Weights of a small transformer language model: 6632 steps.
MLP neurons of a small language model. Each row is named by its layer, matrix (down: output weights) and neuron, and shows model dimensions 48-175. Each number is 50 + 15 x the weight over its row's rms, rounded and kept within 0 to 99.
Before each neuron's rows, "fires before" lists the tokens most often just after its 100 highest values on Wikipedia text that the model never trained on.

fires before: "st", "v", "c", "f", "n", "d"
L2.down570:00 56 54 29 87 78 50 60 25 61 66 59 43 58 64 28 31 35 46 50 54 65 61 55 28 71 56 39 37 83 59 41 45 66 37 50 69 74 62 67 89 29 35 20 36 67 51 37 36 28 40 16 53 71 62 68 43 63 40 71 61 71 63 55 56 41 67 36 57 34 31 63 56 52 53 56 68 52 41 46 55 60 54 73 51 56 54 31 39 41 63 45 34 29 39 46 27 60 28 53 73 48 50 30 25 29 49 55 48 57 40 31 68 52 55 61 49 53 48 46 47 41 45 69 35 50 62 75

fires before: " |", " |\n", "st"
L2.down730:65 52 63 64 56 60 44 32 39 39 49 48 54 45 36 45 46 49 77 49 66 71 63 76 53 63 67 62 49 75 71 47 48 61 60 55 65 59 44 75 41 71 46 46 55 55 61 51 41 61 71 26 42 53 47 39 23 30 38 50 61 56 36 53 23 42 77 38 49 63 57 49 55 30 46 50 83 27 48 46 62 60 28 42 56 70 68 48 50 76 77 28 76 36 47 37 68 31 54 51 47 58 19 44 75 37 67 67 25 59 39 60 40 47 63 55 57 37 23 79 58 47 60 66 36 53 15 59

fires before: "port", "id", "ist", "erv", "p", "er"
L2.down563:40 46 47 33 67 49 47 16 75 19 72 53 70 75 51 53 45 35 24 45 30 36 47 26 49 61 54 72 54 67 41 27 50 56 52 37 45 35 53 49 56 58 31 55 36 49 54 52 56 25 50 61 61 69 50 59 34 64 53 60 41 63 70 61 45 50 60 63 59 74 48 56 88 27 29 45 67 30 57 44 45 35 73 39 59 78 48 36 49 38 58 37 78 73 49 44 63 35 68 62 44 68 74 67 46 46 32 39 40 64 52 48 40 64 39 69 42 61 59 17 78 67 49 47 53 61 66 40

fires before: " |", " |\n", "ident"
L2.down238:49 64 22 83 46 63 42 39 61 69 46 41 56 36 30 48 53 53 49 40 33 37 45 59 60 47 55 22 34 47 67 42 31 50 41 75 44 53 65 42 51 26 50 70 54 63 53 35 63 52 56 22 48 39 50 39 13 34 64 62 65 67 48 32 38 52 56 48 12 38 42 27 49 67 42 33 81 61 41 51 34 50 58 46 48 49 43 32 70 65 72 68 32 37 38 50 65 58 69 50 31 65 66 53 65 33 65 33 49 59 49 49 59 57 72 32 78 59 16 65 26 52 61 31 39 59 49 52

fires before: " Y", " Z", " |\n", " J", "s"
L2.down404:63 71 62 48 60 70 59 16 38 26 63 56 66 73 39 53 67 75 52 24 28 56 19 56 49 51 38 72 80 60 47 46 71 47 85 46 32 61 46 57 42 71 43 34 47 45 38 62 50 60 40 51 09 54 59 49 48 68 51 45 26 50 67 39 25 55 46 64 30 62 35 35 74 58 48 45 32 35 46 85 29 74 49 37 71 31 75 36 54 53 41 50 41 42 41 54 50 57 41 54 40 57 71 57 69 74 59 94 61 68 41 50 60 69 68 54 59 27 40 46 33 57 50 63 35 62 16 42

fires before: "f", "form", "i", "ary", "c", "ch"
L2.down201:29 38 49 33 58 35 66 35 40 54 27 27 53 44 46 71 62 64 25 54 27 54 30 32 43 71 44 38 95 57 57 58 42 58 36 45 70 33 70 33 67 60 22 58 58 27 41 36 43 64 26 59 65 35 66 80 60 40 37 57 35 58 38 46 61 62 47 58 39 74 65 52 57 35 64 38 61 57 30 44 48 49 33 56 46 49 40 35 46 36 75 66 47 68 58 51 50 48 64 49 43 76 79 41 56 66 47 42 68 76 44 66 61 39 31 57 47 32 68 46 57 39 27 32 31 68 52 58

fires before: " ", ":", "\n"
L2.down389:14 80 00 50 74 50 44 57 48 49 56 25 34 33 79 34 52 64 53 42 60 28 44 40 37 60 74 61 47 21 85 70 61 54 75 54 56 42 55 44 48 58 52 79 62 24 27 44 26 65 33 58 41 63 63 38 49 49 45 54 59 39 48 54 56 57 51 50 49 29 44 66 48 24 32 19 68 45 48 54 61 38 64 45 05 61 61 56 52 37 65 78 32 47 51 69 45 44 34 84 58 70 56 45 44 59 60 61 58 56 55 43 46 37 39 52 62 43 66 16 32 42 67 45 49 61 51 36

fires before: "it", "em", "e", "r", "on"
L2.down138:63 59 75 53 33 33 36 35 39 33 42 59 31 55 55 41 43 53 72 51 48 50 39 43 39 53 61 57 57 29 61 35 42 47 37 24 15 34 60 27 21 25 47 38 74 48 72 27 42 49 56 52 24 67 77 46 22 48 67 60 51 52 37 49 52 56 47 39 30 65 50 37 49 74 56 43 51 58 70 48 52 65 51 45 50 34 86 55 86 84 56 42 66 54 31 55 53 73 62 29 42 17 47 25 52 28 59 40 35 45 47 37 66 50 22 45 64 39 35 50 51 63 60 62 69 42 51 52

fires before: "ild", "il", " |\n", "st"
L2.down4:78 33 35 47 58 55 55 37 32 63 47 34 61 55 69 47 46 30 35 38 43 60 75 88 50 60 64 68 50 43 56 49 03 72 16 52 61 66 48 69 47 46 60 46 57 65 49 33 20 58 30 80 67 71 69 38 62 56 28 41 58 67 32 44 51 59 29 68 39 49 57 67 36 58 26 50 54 50 55 32 53 54 36 46 62 39 31 44 35 56 55 45 71 48 36 74 31 43 43 50 58 47 48 27 64 68 47 44 53 43 51 47 42 56 59 49 49 51 68 36 33 52 41 30 49 23 67 24

fires before: "-", ",", " D", " ", " and", " S"
L2.down741:33 58 51 52 32 46 56 30 63 40 40 56 56 47 69 57 49 44 51 57 45 21 47 46 71 63 57 18 72 45 62 52 62 65 34 40 57 31 54 44 40 56 25 29 27 69 52 66 70 55 58 33 68 71 72 85 51 45 67 49 16 42 57 59 75 42 44 71 16 52 39 35 34 80 60 49 43 49 86 39 47 27 60 37 74 53 41 75 62 33 62 60 52 47 36 29 58 49 25 74 44 61 29 54 51 42 42 42 47 43 44 65 43 42 51 47 38 41 57 54 22 53 63 46 71 35 41 45

fires before: "t", "p", "pl", "per", "h", "ist"
L2.down198:45 82 49 33 52 66 53 34 62 47 37 09 57 55 71 29 51 56 34 49 62 24 48 44 42 42 23 55 33 47 41 38 63 81 49 42 39 24 54 71 48 70 58 43 55 66 40 61 56 57 53 57 20 61 53 46 70 44 53 66 47 46 69 33 64 43 56 56 20 70 62 34 52 49 49 67 55 33 55 47 61 50 24 43 16 44 46 40 33 52 32 42 96 50 60 41 43 40 44 60 14 58 46 69 51 59 43 34 41 64 26 44 32 88 59 65 71 53 53 39 57 45 47 49 65 53 26 51